{
  "n_layer": 11,
  "d_model": 256,
  "n_head": 4,
  "n_kv_head": 4,
  "head_dim": 64,
  "d_mlp": 1024,
  "vocab_size": 4640,
  "activation": "tanh_gelu",
  "norm": "layernorm",
  "norm_place": "pre",
  "norm_eps": 1e-05,
  "positions": "learned",
  "qk_norm": false,
  "attn_scale": 0.125,
  "bias": "all",
  "tie_embeddings": true,
  "parallel_block": false,
  "init": "normal",
  "init_std_qkv": 0.0272,
  "init_std_o": 0.0058,
  "init_std_up": 0.0272,
  "init_std_down": 0.0058,
  "optimizer": "muon_variant",
  "lr": 0.0109,
  "lr_mult_o": 1.45,
  "lr_mult_down": 1.5,
  "beta1": 0.9,
  "lr_head": 0.00707,
  "grad_clip": 0.5,
  "warmup_steps": 200,
  "schedule": "wsd",
  "decay_fraction": 0.781,
  "decay_shape": "linear",
  "final_lr_fraction": 0.0,
  "batch_tokens": 65536,
  "seq_len": 512,
  "doc_mask": true,
  "train_tokens": 438600000,
  "steps": 6693,
  "dataset": "wikipedia_en"
}
MLP neurons of a small language model. Each row is named by its layer, matrix (down: output weights) and neuron, and shows model dimensions 128-255. Each number is 500 + 40 x the weight over its row's rms, rounded and kept within 0 to 999. Numbers have three digits each.
A block is one neuron, or neurons of one layer that tend to fire together. Before each block is what it responds to, as a language model described it from the Wikipedia text at the highest values.

Description: Punctuation that closes a quoted title or parenthetical, mostly the closing quote after song titles ("Mad World"), also closing parentheses and clause-ending commas.
L6.down482:525419426488547541425525473438531532457450519474519515445502447532516498544508550546533531488555542435432518470541514502471504456525547474423491548517488480541507510494518539484572515453540520527443596481510524486491504596562491519454480488486545479506510394466528455558572489517401495532429470509527509488444536447514481528542554558511477527558456491513513503516456505548555476455465
L6.down820:464497462534532482422436514531504457482501521471516515519482461516412550524518431444522457483597546501596413489518437480580501514414518463515495467516503396483457464521546531471491446528486527544550513498459552512486540438479550528464527522494545464513512517391499495505476517410524496525542558487481484536627501395552497561489509523493390556517514423467487540511489451502512548492532

Description: Word-initial or mid-word fragments in split words, often "res" or "es" as in Kreskin, fresh, Fresnillo, plus standalone "as" in "as early as" and "as well as".
L3.down144:439517533571448499469451460538536501566523536486524544536503461503470486535439467465470518477531540488550450484524499452500505527556434444575541551470488516486446478519513531542533509514565528500534524511465462467452500398476503442469499518482523502609486512508568504492533536486457492475571466498607471536554485431471529444515472521524472492510462524490503433513460491490465480447490
L3.down158:587491532537507570467522557460464504463444485496514513533527516491485525534505563449484410507509499415464531534532561503471516440519513410485492515536550431577494576441541499511496476519506552473515516568506494408507461461491497496481584514526513468556464536472584469486486440484430542494442462424548513558427480495529554540495466513489524527489499524414519447531517479494520531528471
L3.down493:500501523440472513528448466496529510521481503549588515540491455423518462492529564447465488433520494551524445516532476610524515462482489412468473501467591471478443496516482488556509513453409488492492516540506474534515580564490534583461522495499504501500461542478501486485516590461471507444509499531444486570493532533589430557422546525443520487468492500493483510489491504511514509492587
L3.down614:476434603474515525486523541441537462559524530513474548404507494465485453531499526506504458514470526482516485549496450488485508498430550506512469532478454487511493482493458523473537494459449513464495499505494491494523534473556541523495476534568532562524552425553506520448446585466497509507518532464565503458430515493443534560442525561587530457489479479456496497461460516486554561519471
L3.down624:504461545560454435506516514452554468503490492566474436477490514480486430562490560520474458542497548534526518499501561448490537458488567492514527480462487509522506481456556552513505525533481551564503393561540538545517505471540535547462453504515411447529449465524469489557494435498517474536553539527536573472490453475524519490489505489502526531508531547438472505538461476425482514516493
L3.down800:564495487503539464538518506452463595556410509454458454527451516495476522499456520512475484539441461531460517504471513496522540523535527604476536495450431520537529515513510569506504516497571525488486489530552579516462447469587496496451582495518453508539503472481461500512490511505443466556512493440515514540467533502477441556577463471496545533430490488493536593522511491525505590460566
L3.down902:466468487511504446550483432507494455465511475527475497513440505528557509530491492522511588429483518559486499517558549479478385525470481463512471540437555485566525496574481536534494501520514483547462560508523572579457494493459479474452452533485490585440388491426537527509543533462517491532554519471454568558597376546479478404457519502514497527419513483547483488446547516486470530511470
L3.down926:538471506457433533499527514515539535455477554526491462442452486442490515582516479508437585604531485498509498515611572551454440480518473383478522464492555492455538506528463427492512511505451461517446562470535541450505506539505521519558525543475565516443477479479493471389480460489535477497534534464551446538525437543517472455517545514468560447495494520504519435499536561481493459459488

Description: Plural markers ending a noun, such as -s, -es, -ers, -ations, plus some plural words and quantifiers like several, children, different, and digits in counts.
L6.down175:470505522495503473531532474544583480458418527440520471469537492540439503454583500533450495471476570468433504584529495506561469473595567436485454553452515556500467519506609497504534518478528439469531486475469550467428586485471540466523500471516440446533478457482520514407576541447550553482407475541454443465465453494519407559482526510487530428513446520488497517516484534479492478480488
L6.down347:570502460500587533544533536460423492498455568481508502484547473587449491462482504493512542451487529452562537478486481493511495499582577543516562522585508516405462533509433510444532536487523520482475496548573548426472497477459460504468480516553482463513496498532491458535488419440437478510478510454443518542502525573518464437505490493568495476527477525528490569491475546524503456546412

Description: Pipe separators in markdown table header rows, especially between % and ±% in election tables; also of after nouns (details of) and mid-word ul.
L6.down398:457516537463448531523458520495543477483508518454452505517479461513467502491492504511516531557505512441527453443501527505523467486448447469541526469500475505534522569531559509375491536470495537507525531467498444562503485458448415519450553497455543560442533510443457464542478541523502465477528506490490540513558510516468489424513496459497497509447503475483465521512594432469525493454476
L6.down998:517516496545544481483502534462579521499426501497513515464458455557521435549522498566490539534467513473565568502445432527510517451514499474520567487575471503533431560533478484432546516517435529497567504429501570511521542564547474527518482530462508419532494453415554452543491518478494557477481501458515492459416477510533505452524541507529477482505567494525531608467520535502497516468547

Description: Opening == or === markers that start a new section heading after a paragraph break, plus mid-word pieces in names and tables (Ab-d-ullah, Bel-ar-us, coordinate digits).
L6.down97:507569518471455450552511534560438536512514509498516512544519491487431508549553535577493499575500531519498505466549540489502457410480517493506451464500415525519510456523529522491554476470545560493458457409506508519473505486490506480423493458468544517482496519492534426479549458473542533502447473523485545477544459558490502505514458523516514497574513569537464497541478458531490446522551
L6.down1023:538471516450499458442525489461554480512500478488502482458465514461502506475497536451612539476545525505484503536482483451570527530577456508505515525556571473524517488598475449493427517605500445536532481533412615578489448504521583444537544500513539457480456483577509521439562511483425489423508436478460435536440472424547477507566470456497490483545502487507483523451456484553478501571527

Description: Closing quotation marks and parentheses, and colons introducing quotes or notes, e.g. "Masonic College", (Note:, said:, plus scattered mid-word pieces.
L3.down150:429466501439424512488450539524470485478454584517516493543478478467515498476401471560468530477511495601517498546548494474574464493426579456500451484441476452464534469501510472509482478498508532423465471488483475418530457508516542512457478558456500511474509535465539471506522532528471548483482538534496447590468557502468478501471530498468565429528452437471550486487483505531504495507526
L3.down384:520432588448439400442485516437483512501511438512488434499542500483559484492499515472489520458582518529463507485498485476510439470478497410535493508549511548547523495534525556529619425451474502469491482538419528388502513478482513590503522528599473499467489521494469514474465529543475541519407512515456475500532510505507530475472496508439528500480478522543479520482514560491554527490551
L3.down513:464497500470435536557514539503518507488446503478513507518512470572537533571453549511476479557462491464469516515506524554482499509492522434518490511541479452518491417504522521574507545539507476573520553496395448440546544474540441492479506467491501461536409477492475461546539549460531450543462449442483506508529489518506523494441550457438562442555457469498547532463506495511537471437489
L3.down646:530556474456492482449424495506488525532582352511521495556544532473504543417461474510463563513502479499495501518513528494492491483440513427392483555489432489548499444461535483474576533470474516482481498494508514520468505533499515541497516468529478492449467553568516573486539480487455523565543510501507489462433500516464513603483431485545490486468425542543495507550451505519466504568481
L3.down647:514490495461469414533441487534507513503451503499469488420505532502482442462451476526552437519455519540464494467539542511547565506452471476497483478522498434562470496524498537495523541463541417578418507501529493518441527454466523549543498469435534503508525432515476443491466594557497429491511426522466457555526559443573528466438553492465560491539551469488501473482605464453509504580481
L3.down711:472468507527473421498509450531518506504475575527471429462427428496472566508491493529459469549533558538436552556466535508485514550473509506518484442468549494458510496536463521472405445470513516494509525567498517502478488539532475446487501481460555469510493425483471511522524514516500589501468556573484485522521496469437488489535463516453515526451487534546574549435492511497450516491528
L3.down765:464571476486484421527400496522484536535484446494526461413438435480496545497517481506483468541505500502523530509537599524488474415505463482503501516520520507496537460464512528516535475518536495512422473549515521473556426568478553567432506515465522503497508458467511469444496529491427462499502520581404527494524559535500460550512506527518460482546573508573488466533565472503568436488452
L3.down775:510508494490500528472471501479489463496484509579520538515530440397480504463555496530433496500488475538556464534523509580492506443467404453545455461510483411434602513463507470542524493508501499436522440484554469507507445474490479493492513484553492514480548493472519526510554589501480516520506448446474473517500483557551499456578421498474467590468522500467435434527511480482493508521540

Description: Pipe separators between column names in wiki table header rows, e.g. after Score, Votes, Result; weaker on mid-word pieces like ind, ify, act.
L4.down445:529489406458546530465412567491473418474500508508500470462587492533587412529530498544566582507520509600545455533466453548527509472512524512522509518463514496538495427541531547505441459477464542543454536486456497462510518562414529492537477481534502491517525505528496575454493456493484516517491506526470462552501482477499500503501535480532518509529468515575477461611463516483447516529470
L4.down661:502525425569433478475575525426495504531503547445461504501459489557532487505498499488462542478544512493538505510438491439514490527482468530556549564500477488552513520537447447392398461498546504520464460606496535526533507532447437473464563553552509479488510560478517449489459459492499540511501474431455477516465485540443490449509576406519483550504509504503513498501477486440518565577539
L4.down829:597497480475503490476439446508588464423489533485499534519469543540505559536472499457559447504449478534540498551472547550444572483509543479488506520501481538506489559553522518486515505463423423586498469436465537574449528470540519463462453463531516535463517493619552517499535462523469551576416435474419480474517461541479498522519520531527513434472470475503542493510454516476511520490438
L4.down898:461470485506541515531476493500483531482511494592528457460473472540453441476484532520488516511561485561484492474455508503539602450590555447535479510563505552528527460499513553594489542614494472495494498541469535486526480542551480539513482461503572538450426497545478501565562496526519494493452520394489538486434466450542480362462479526527497481483481442447512496466462582438534532470467

Description: Last piece of a split noun that closes a phrase, often after of or in, e.g. for-ests, soci-eties, Ukr-aine.
L4.down86:479446490499466488475504482442445487453461532468502516505497589531548512446498494490453499512479432521463572464433609502529505502500497496468505449452457518452531431577517489549454449480491480492538560505509457599480514496557478487557448449482457482587538465450499458465462473484500496523458471395555448451515502499509585494538495538472536490576567526424572606523490489520518523432514
L4.down104:511553569571363448509521476498539478486553465564528429436495481482538517524536480516493560518478528508579516489477522479501468499535482502513469525535506480495575444483539501532480450542472494494474453572491456512548467456511516527486455546515432454453489517520601470515471576495476558426491510479470496485497527484495509499432485440528449495516496545510481484512524453557490513420537
L4.down122:451563535456437470465467476459505503540433454508449464491502467526563450507540500464508519493528498519503497538478574515545504476519450467489492518522518517492517479565475474551536476503490485523496463466517485482580547507504531513503509427544426450474525455499445493520465506503409450536468459499443482413510489509488462494464519459592489537508585545495491535556423576466442521552574
L4.down251:520496556500510477528440541523581419431434555454420433470491462559524506468467486524470514500441517492508401464500486532458451483422541512489513569434471478484470480502488553577469482448527529498475501580554511466487547492504566584444489485552490503506525531498510533490494521470512545503463514510453490529537484507516529466521513499474527472455502444447473530514415518529510508524532

Description: Past participles after forms of "be" in passive or stative phrases, including their final word pieces, e.g. was built, be written, un-known, disrupt-ed.
L4.down217:416453564517523525505472434539478448498497554511518484559548567561467561480536517489478532518545496491473492562538490414544543507486584516491546459552532420483550508430456563524496497541489551492536447504496498498560503539549475545479493542484569497511528529484494555555474507447515467508545482491537523572509470491520487489491511499449508437523443433385372563470569497506505570480438
L4.down378:463504448512511429438473472529486477484463514502466457518496423528401410470450520464536475598527485509473440513435562472538479529500441458546532567466535522575505424435527513551531474479513546467490510452497527533444502545447432536453534543489470511458541468452499540474495516451468553537528498523434517545489459444534479544451434485566447485584483500532484431605523557459491522603514
L4.down643:491536524549518525464578502466468572531534506528494442499529488544524509542443449498395493554525590470506567511505498478534439507470438462466514468551525471515431462513499505528543442528545508522515472554528561556478557498482482447505522556486544482521510561499457530453489525472357524469552507467472481512535486518546500515466489561461471479502513441391560490538494454470482488512465
L4.down861:477507537472558500428469524499523521493518498460501475443507451540490527603486469461452508482556558453528469520482538493515473508530499466452476513438449478487524476448461535459508492590488555497510489515498594538480533446407497517460482518548505528509503511452377441484538492460398447584486581521476468552500503556549532541497500512506427490611493488490545509556556540437470496443451

Description: Token that closes a multi-word title or proper name, mostly closing quotes after song or episode titles ("Time to Be Free") in lists and tables, plus final words like Award, School, Jr.
L3.down72:510526548549489459478508474512494530446532565474498461466540506489472477550538518583521484501552554533524539589486564442465470507489557522450535440491432513473490489483514533436485450554516486491519507445503412495489593431560443493526502553462549469531473501504477507544455474564491507477521532463521568449472485412568475461526465453455495458519468473536488457514554549456492387417499
L3.down130:573476491522483464498514516540538512490488515451473440517535512590499502582493464486508447513552493497441504414442514437468566466521453549504481461481500517555530525484475501498533414479415582456517454589497521518531476506550562538458453477489588533470519432475516520524459510515535459575581483567429453531483468461524581467486582481505476518561483512485565511592546461456455502427457
L3.down244:531536495480471459451574495470548512426474491494501438462503474522547519532523471526443476556498490532484457475478499458612470512467434562450492500486537547516604515514576455484491540493436478463456398533516465501485482481539539486525477518475538526534523473472534448546553490508483526557478492501454506490535465455529469534549482458464562450454367503490542445440511455487479507470535
L3.down314:520535548499515410488512451498487517532528484508448493432559482507471463573497487523441478551511492539497500509488547522535460500420445471493486456475516490465487478501516505498485435453577486413527518577495465466534462528537531477509486569507495523474551523475518513481542558496451411433528563532457517485432577556492469462519539431506503537474454493501463523460554521501508546474549
L3.down327:459366519486489476510563449522481448512469575482477455463492453556466515548532553539441405526483502523573515493458511518478479521487463472565491489523555540531520486533529509469547516505410503459456462488552513510475506494466550475514491460510488476512448509474523448474524544549452481539492519565498455452572540492524528533479486506462474575455485478493574533466542482484527532460582
L3.down658:449536511440506479528479478504502498530489506522524504529615512468489536517480463482493558431530463528561533515515491508527494517477463438511518482579484388541472504538480422544505512490489561547474481479497401523539563524531473392575475536461434511508457434530517421487483540525481444463473562476557545481465521446418539465520506507476445469475514507494495502536552432509475515500547
L3.down668:484487435449405456492577460495541444504501453503507474536526494475504526567531499527429450491552514558527497533473546476570477577503467482521487515499526531557559584469541459530464549573424461471482530521487488477518449478518526502468411496452508520447509472499500439518499532548451502499487501544458456517496482538517445478501460435511474537444510528493531526441510552462458486500535
L3.down715:494497569484506516445442469550596522501570481441486424540468466512575446579562582550492481439530506502543413521452550499491548497475450561494479414563448560514456510512513470488597418477445595536554491512435455552439465453475508478454550504484506572486544521451543475562569543498417552467566556547497483454509500485533472534492498420547500517495498506497476524498547560496510509410464

Description: Closing quotes or parentheses ending a quoted title, nickname, or bracketed name, often in tables, e.g. "Above It All", (PDP); also word-final pieces like -ed, -ood.
L6.down625:481532530476510426413525525422510459491466506533523479530486462477496471448472510501513578529541481545467475479465475538481447532574497484484533557523561459546522436538504463487528534468558561544533488536504461478476511539533436479528458456538485476427511447531504459516470511466489451506486469561498458495514575460557545591518531501403440525523487403468574581505564456548563492485491
L6.down888:491465450464492521443527566487509507491501517475543481445455589461503512457470518509498506503507466566517457470471525522515452560420549557461496478459500541511431431438522461463521491498500593415473495462463513524497437597492539503480539507462441529514503574504539515434445490503505481520508487481442558442515463440465482531500521385441596509552503506548502571486627397532507553505574

Description: Opening == / === / ==== of a new section heading right after a paragraph or table ends, e.g. ===2006===, ==Typology==, plus rare stray words like help.
L4.down149:502555492505438429453550512496416491497479451476517520447454437498579559470554494490516506489386545549482551492488513523510494631506507500445526559498487503481457460507540513509575552476494569426518407504489541550567545490488581493554555545400497483543581435428545474443440509473520564433526477511508491537518547477513489477535511456561497545522479466488511514488483454504533474460448
L4.down504:537443459417462461528501485544555456465489509491540532438472493482470448511471420520481514504527472499473540483467458533526429535512482482503529504446526497578500480613559493548541564574511582432494479454516497508555450517525559514496474525494431518477567521474547465467522518549510488496522494559486442481474510530483521519495545477474386494567531542485506532476421554470532553509497
L4.down788:481468474463546576488490466472529493521532468508500519528504481504549470523448473572514502464598545504477487476448507515519473556448518533491526516456476532518485553567491525484487475615438487459512513451536488467519499459430485508527452484520493506499543510464490441405504498439528559377460518510549498544460497525525485539529549422546554461466449500496527494432503513511506466496541
L4.down840:504499416393519513507529449421521505435479596506554504463483479492466471515521528467505510572494475477536518530488482450488470574531485548514485490568508490493452491503555471452544568589535512473526552484466489533550415564495397511490535457433528489519540516513509395547506596508513487531478485553487470536482403508474468457494522539543492499440491415507463466473431478436418423514499

Description: Final word-piece suffixes that complete a noun split across tokens, often plural, such as institut-ions, famil-ies, c-ours(es), also km and seasons.
L3.down199:431560405566535449482465534494464515525456460487541473508468504491592615601443453532486440535481483469453513403466570516524452537499474488473527483528511535444502574454540500427459550474481465590530522532481522472469443526498456504522466453471464534491539516520440479479450479432535475557518483482519509567489513489459477506444469463562511515506515434536526459494527485555448471454472
L3.down250:468542505537506493469489514507480539429558454437498450519486558481547454549539517537561484498477472471505525541449502516496438498420498475435466555543476477517469504516456452547523537570513536456448427579512451493402466509458577517469501541515472506523458518526447444503528492563522452508398539498471492512530513437507433527478620486493520502566467485493542523476538496486536473465468
L3.down447:518465495532582498490483551472479521494470559546465509492496469554409505474445521559456514459445476447481505535522486500477499510434547481501408512457469493575415561506481502574481559451554414461524475394471498542486510501550494390505458484518527556539504591491496497450503525500532485532459481501472542525528425526500475501526513588502455448426526509515539529482498500545544552489451
L3.down454:493494496471477405485501477498475556470571518489475480438485528535497564469429533541525562497465460503474603485544528517573490473553511503511491477507472461557500458489528456460545476516534528545498483464509510466582503430531531429435539468483462572538458540517435542453563469509528451495512442481446443513490573469518530498488439477602476529513426542484474491490505532538568517528538
L3.down552:477524464425504482499529506489545503490527462542474511549470499531492502519531441506487496418435545465514488487482533438477500433463537521486519538574492452502453478457438480595524560522538541527557503506561507542508573467471502469480481500585580532489580468565428520484462512462431454439501519493569483510532452460453523474464541467479490452459449507567522527508475390458462540593480
L3.down834:537438540439549533483512532492498453499552564501502460454540460563498466489492570507561500516428456491525501575491483455538462417505495561552517482445486552453420470470490547545445531470459490442526452548468547523520487506544458515519473473522524479529592492456528556476579572500572498495466488484461454489493549545515408522501470574512442443453445590487550447503429473462438534494471
L3.down897:573513432447561448426471461548537490426538499519447494516599459475505553471531532581510500520499506507471467553516399446429488431461500522544452500518459511568541462435535519582527455472486446492561520460446555445503506501529530555525549472511535543532529445478461613555546488453531496506438469570467564460574461455559498499507435542473469500493515563553493545494512496395524521475532
L3.down943:483609555453484492524564495543526510579475502529447455472468482484568482531498472522502506452545492543499443559386456599473488473502555546527498480544591546509525513461619499532481474496467516479466497496502504533474433500500431543517471465569482472449495509508408471529483543505536490570492510494440463456552507478526472444411504460506508500495489495502495462508537483484503522533439

Description: Final or middle pieces that complete a verb split into tokens, often -ing/-ed/-es endings of reporting verbs: encou-rag-ing, sugg-ests, argu-ing.
L4.down232:542448478551402508504448531500466463491528512483534490528518505500530512515492496506467477550571494447524519449577528569519452435491380560552546455520530485512442461469513499461472409501468555509472503433538488441545536466466488539502543512485452505465483492454552526465453531570501538529419478503499560491508553513447526463528462489493459452507417499487466499489515530606547492476521
L4.down685:457533508452525461513501478561485494485436470527556539507450478527473583454501575600473534503519501453512427487530504500497512511495554478537452539541529513491470505473467419512469545487545597500447493534552578459433477572540467460518519551508567536516511486501518532533614453499505555554514543498451527527432543494532462482510503518461511488495470489470449535523562549514532465573450
L4.down949:533555535527508521505460570474511532522543503477427588568481437530465452553470491540519506536478532477521530501474507532434471514439503521430583484564449464508525498480508484503475503499511525536519486508546446476461505505498528580469472520512400439469540429507493509479459525536454527513523518508506471487488557574540407625437524481528601448489500525515525468518485473578487446467510
L4.down1001:396438481438504519487518483496469518562438548522512634497549520456464548515485480452547437495504499520518517424467536521482524519511481475461460481551531504498503503501537567490433442527524529510439500563490446526504477490527458510435536544473451452508402483591523464511418501504444501508521527509556414502470481476477518547495522463494601528512507496511530567510521500535480556505510

Description: Opening === or ==== markup of a subsection heading, usually right after a section heading or table, e.g. ===Club===, ===Career===; also rarely Apps in football infoboxes.
L3.down260:589441571514483472533525470528459469556518457546565528532495505501521480492444551540577522395460454531493505563522530497534438465589520514569536494492530480508419494455465542483484471505465498432531428550490531523523487507478538449493559536414426521475466434419493531537540464477469450481473545468504513538537506420453497476536485547508455531499507492497447463550444502529511510546523
L3.down275:446486491524537439516448452477554440535524453580550485491504538573480396480440522479448557496592512519432461522500471486467506454490558493491514492507501501575444484479523441532539498528631516517496505536488489525504478525461503482539507434507550552449534523454517446472534579489494484433553442491480491510480491527518525431482522462453434489533527547524447481484549539571509407550444
L3.down317:567448499469535487554479417470512511493441557507521518515474494483470495559496447529527437498536480477511517579479490528568437531480534534455525445512432572522438465450520441549505602593467542476500496470516496563540401485512482488460522521532584462497441455468459439541515585524482496566472505457492510454493524521514446485559493471513490471543456521540522524463503565463486439412435
L3.down497:500427506397465448576497423553557485537536470491505430570521531458508496493493503429519542547510534498501496581545556470500456534506540483517480510563496484578488440465553423550525562489451481565528467503496531511462453469455450476470444506508524533558522457490476521512507473491547512532554473479454493438481481532481493502500503485493538511437501526438497439481501514452545510482552
L3.down606:572519533502500461436411476422504490515533540497575509507521419425520476525490537451505560516506523529617532505415482469476502491482510495422437459520549458507491489509515541441543524438482515390536527434474576511530450487445468570535466475489459478456507560464484511494483442557471463526520488531485467435529516528474469485449594497483460526489518424481496510476503520481486461582486
L3.down672:540469495487466488497447470485547469493489547552516502526522443460415493459434494453531501494515477546525512512465451535525463501493492425493496511450461466606501553431557519485556500518535507514539479420431517504491474555497475535513566473531562537500510476447476484486550527480573501572461515521502454500543487494494488472520491514447560492522528469565558446449504512468449414570462
L3.down819:491503530473483462570541430428486491523482501524485463558465596464496564476493463507520490524487546514477603557480480481492533454493460509521529426479499522526540498479550490475453498407539454493460403623508589477509496558500449500519443488440464499492617454487439489476460516523523539493407502528518527496525507468498534555476606470418462459470493468530482475459456500513482517433556
L3.down880:447477433506497524459499449488442454490468481504552451496457450485449500494525511432504570529509509463457571507534473440505461477570530512539472446406502506564491502568557421462549465543536532488536516501517416529502512456546469423480524523486474497571486550454477428507449531509503545501531532502483527541513504556455491532445474527579431465539570402466545541525478520500413487450490

Description: The token as/As in any role (as well as, as of, served as, clause-opening As), plus word starts like as-paragine, ass-isted, As-ia.
L4.down18:497531513467477498464483441520503512476504478474486497541503517498565526535445528474482495483571508514479466531567545558441536427519460525511473541448587442572537509484536492453527585504570527513425509562544438497559478522441482499527522479561497448480434497510494485452496413452507506485531464466556550528547462511529509564508526502465436498438478498554536449484440511540540534510547
L4.down273:531484504429488478545533497538477504480517546545543543555446460541531465559530462507523459449606490489546503518559540482511495501521480505428504490407525423474476416462528473500504516438568482511539515451499571490491577543559505546455426511449434468459509472471495469522527491447468560500463480522463542527528472510515505519480458489554439508535504443544545521582501534531461429440452
L4.down331:576466495493539552531438470487464460487530477511476498391494497514572541536521501533485534439533509494519488524512536450567422419487447489511471467452548449529602564493588501524510512506517533505509458500508487509505511507548534476412487538463506527482510546446549518474524464514514431499554578432441579480523460517505393463466448498458467484483534500538550516550449520571499509504476
L4.down353:490498538516486474501460444458439545512553548581442571475417421486510507552498530534507556432520502488526475577578473448521495408449537516433502470438538426454525509523480509473487480444469533479524483540480494518483484521509424468527505527488471516575486511448528503495502542428475427525517538399465531528499469542538535466496546506490518453479533483518471464465531491486491477498488

Description: Word-initial pieces like K, H, B, th beginning names or words, mostly K in table cells and lists: Kyle, Konstantinos, Kidlington.
L3.down13:542561431512474474521532515534504497485452499451538462441537533496509517570502482452535498563456491564465553451441504463505555419508500487491491504593531492536571402433468436446517545620466496528504485522445471480478503486485549475451418498497561512552461547507464537528467478507561508496437438523466486489480456553458473484477470473506500505501502517509503514492445569565453428548499
L3.down64:481493556554495493483466464538541532507493522565523501434476515517496580560609498488510478477515532511510551539568570542467533544482536555445506511468480477481571433520640461527460481562489516529522424513472436497450464467443493521569477443466413563513582511493485494488501531454487505437497534499458460440569479502480494470493503495453408451460465522529540522461491429506513569504528
L3.down161:462444510489481502503436463530494457528504483453417518512531416465475528472517522538520571441459431404567545518453515438541430470516502544566479503508578581498503508506476534499593515433489481514498456580602490517493535520525507515508421532482535504505478581443562432435471523535490509441535470551462433499489534486441523395548513592490486484524501462548457397469560489469464465510470
L3.down292:479539533446478510497496451478515566496566522510447494531381472529505490489515479470497483500433533524493496532505508507494460453479524530533505481604480510526484515450534494571516440520511563398454480537478488584434443505456558600473497511467509410448547503511527493498483554523464427482535516476493484496538499474518519549527498521483491520479530441512453468385542440480521544501473
L3.down499:529500474503460451546571491466486538496421447510490506538488471419565413507515463496486466491565507501438465473495531550497535577505484536450562475450557544526562472527555501495446550437490487510535443516468513464461518500486474449548467536483528505504416599490503444512497505519551533445477589574498554502509466481510461394517451524470515532537496481506578474492449504462537570497480
L3.down561:508482488488486481452483568550553466477498531480447581413512486502472447432481489471517522550513579535428504506606486494467511565541577453511471603412553515452453447481444494493463510527522518507505460468479492507538616487523487497530470537529516496473405496424443536561460436484565456479517484510501442521578482454535495443573521561481501502472481481494483487533420448492527463517483
L3.down733:544486514546532537440488486535465505489569496583492517480553515502475476487560541440411559524480480516501497526503535495493526489516478526492501488534555526518514439526485469495547510495496460529540513554486449479483506570558485487438596491435526567503501467519543489452451502550477501507554458531510509469562498568554429536474476515480486523422505513545540487575489442450435561452526
L3.down762:515491485462469433535554460539507439513527521479519464463508443478444417507478471489530465534528495484568567545508530464506542491491527483510565515518580538465431496542537441599472514489525410562469485483510500508383557547522532478503577437508478491515512453506494555481525542521546432448468534567496464500567462480428520546479488530573563475472538447473531580531477450483486537453483

Description: Mostly mid-word fragments of foreign names and words, such as h in Budd-h-ist or Abdel-h-aleem and K starting Kidder or Krasilovsky; also sentence-initial He or His in biographies.
L6.down725:530471504487605437512500544545519506524526498519488454589480510519578501494601482536541562519427510508528560430457498458503521429578516532438565491511448577498439448527507551484529509519494470499453544465494512487449507458468493490487488509503471498486465589475550501463524464495564541505509469528550441465525441482501522516567499502454506483559488471502476516460559463509442450493531
L6.down923:464540469403514434554446499513550487503530520412545501502462505554511518569504543422524522474508481540504557503586545587481503538545548570471470512521456496450476486441518473549471524530485471562533501491505584582466498552545477553508446434431483547411499476502538465480508506592472456426477515533457420527506500462428494455519472570495555494438509506463503504526467520519521521547522

Description: Pipe or slash separators between column headings in wiki tables, usually late in the header row (e.g. Oct | Nov, Silver | Bronze, Team / Apps).
L3.down436:475516503547556482574445473478505500486545485514531485526435475561529478478455470497547521501431560511554493579534554546524553498556479498502451509509556415513531525503502530464526552568546516486489505439557456483478541483495518530448514446546406505444463506530477504459507463481562475496540445528418482468529473470546456498427572516541462521463529404501484474443525520513376494516528
L3.down441:496437562498528507534498457510493459403501440530478509507473486512494470493442520578503552501415525517552492500511460543478489549501563478544489510611470416550460491522469497501475518490547477533527472395541522640429482519471510512489538542453472509495494427532441583514543476523495512511466494538432561468475438505490511451572466574517488461475501532568512521433489504432496544494534
L3.down533:452568550544477533517432511549444529465531535455554458499485549470456486535458504530532550515604509502465494516495536409432507445452486471457468488481521456513552518511489475532461446530495492515525505419506469550464558433437503528516445454557477509500504508506529518546512492583497532488469443495551506530541437518544479584497548525478455443487467424507469507547586470450498551436486
L3.down637:530525571483504511528492528496532478516482418550462485579436458477470486574497465496552496459524512507490478482521471561501455467527536469485487538532437499491454574473469491496501506553489496553486499468434528522435484520559507575485539629496469554461515429498487510395546476501478539482468533531515457491493464533429494526496504475551508513448506493530470474543432430486487445543468
L3.down696:446474500548569503478514525458438533469492484529603526475538524522506474443544480493485547563538456516516460467551483534525481475508501456503570504542605466534487504463535552475481483501487434496424519434450530469515538482500512500485557454481549497506467517527518484464537448560524550562502447524466488503516532524426449486535503522539452474436490446566469464532534426560438503481532
L3.down780:565497519536512520441488526480477528446512473516450520468480494467572463542445534464511569425509515519490513493505576518540501403494475470500535559502557462461495515419519575502476476480496546459481533479439444522501495472537488532469481518454463543508503435518539508513529441540535570494426486450420545492513486563488526581487504529430566516445561468478495474485503513489497516453493
L3.down784:567448557491528553509429503448424535519534517476490502467510454517526491477519508480457474510444505518443505553494493487429474431490476483487568487554509417468536491506551489495525471522483484455432456467453501442533478548484481483464547531547550508520564476501520507530530481508562535528510461468505452505563611546508556528552467570505455466421530503583471449515488518451533526457508
L3.down860:572483527587582474491538520521485478490511432543504518515472489449561478494482446507525531428466453517487469509487443582435454489471515425455532496512430480508478516449431400528465461451522528556524516500469477537466480538497591480484551534492498572448468497461517471433598434471488491489522482468489581433501496569492534516481488592532476473455530483486508523518380462421476529491457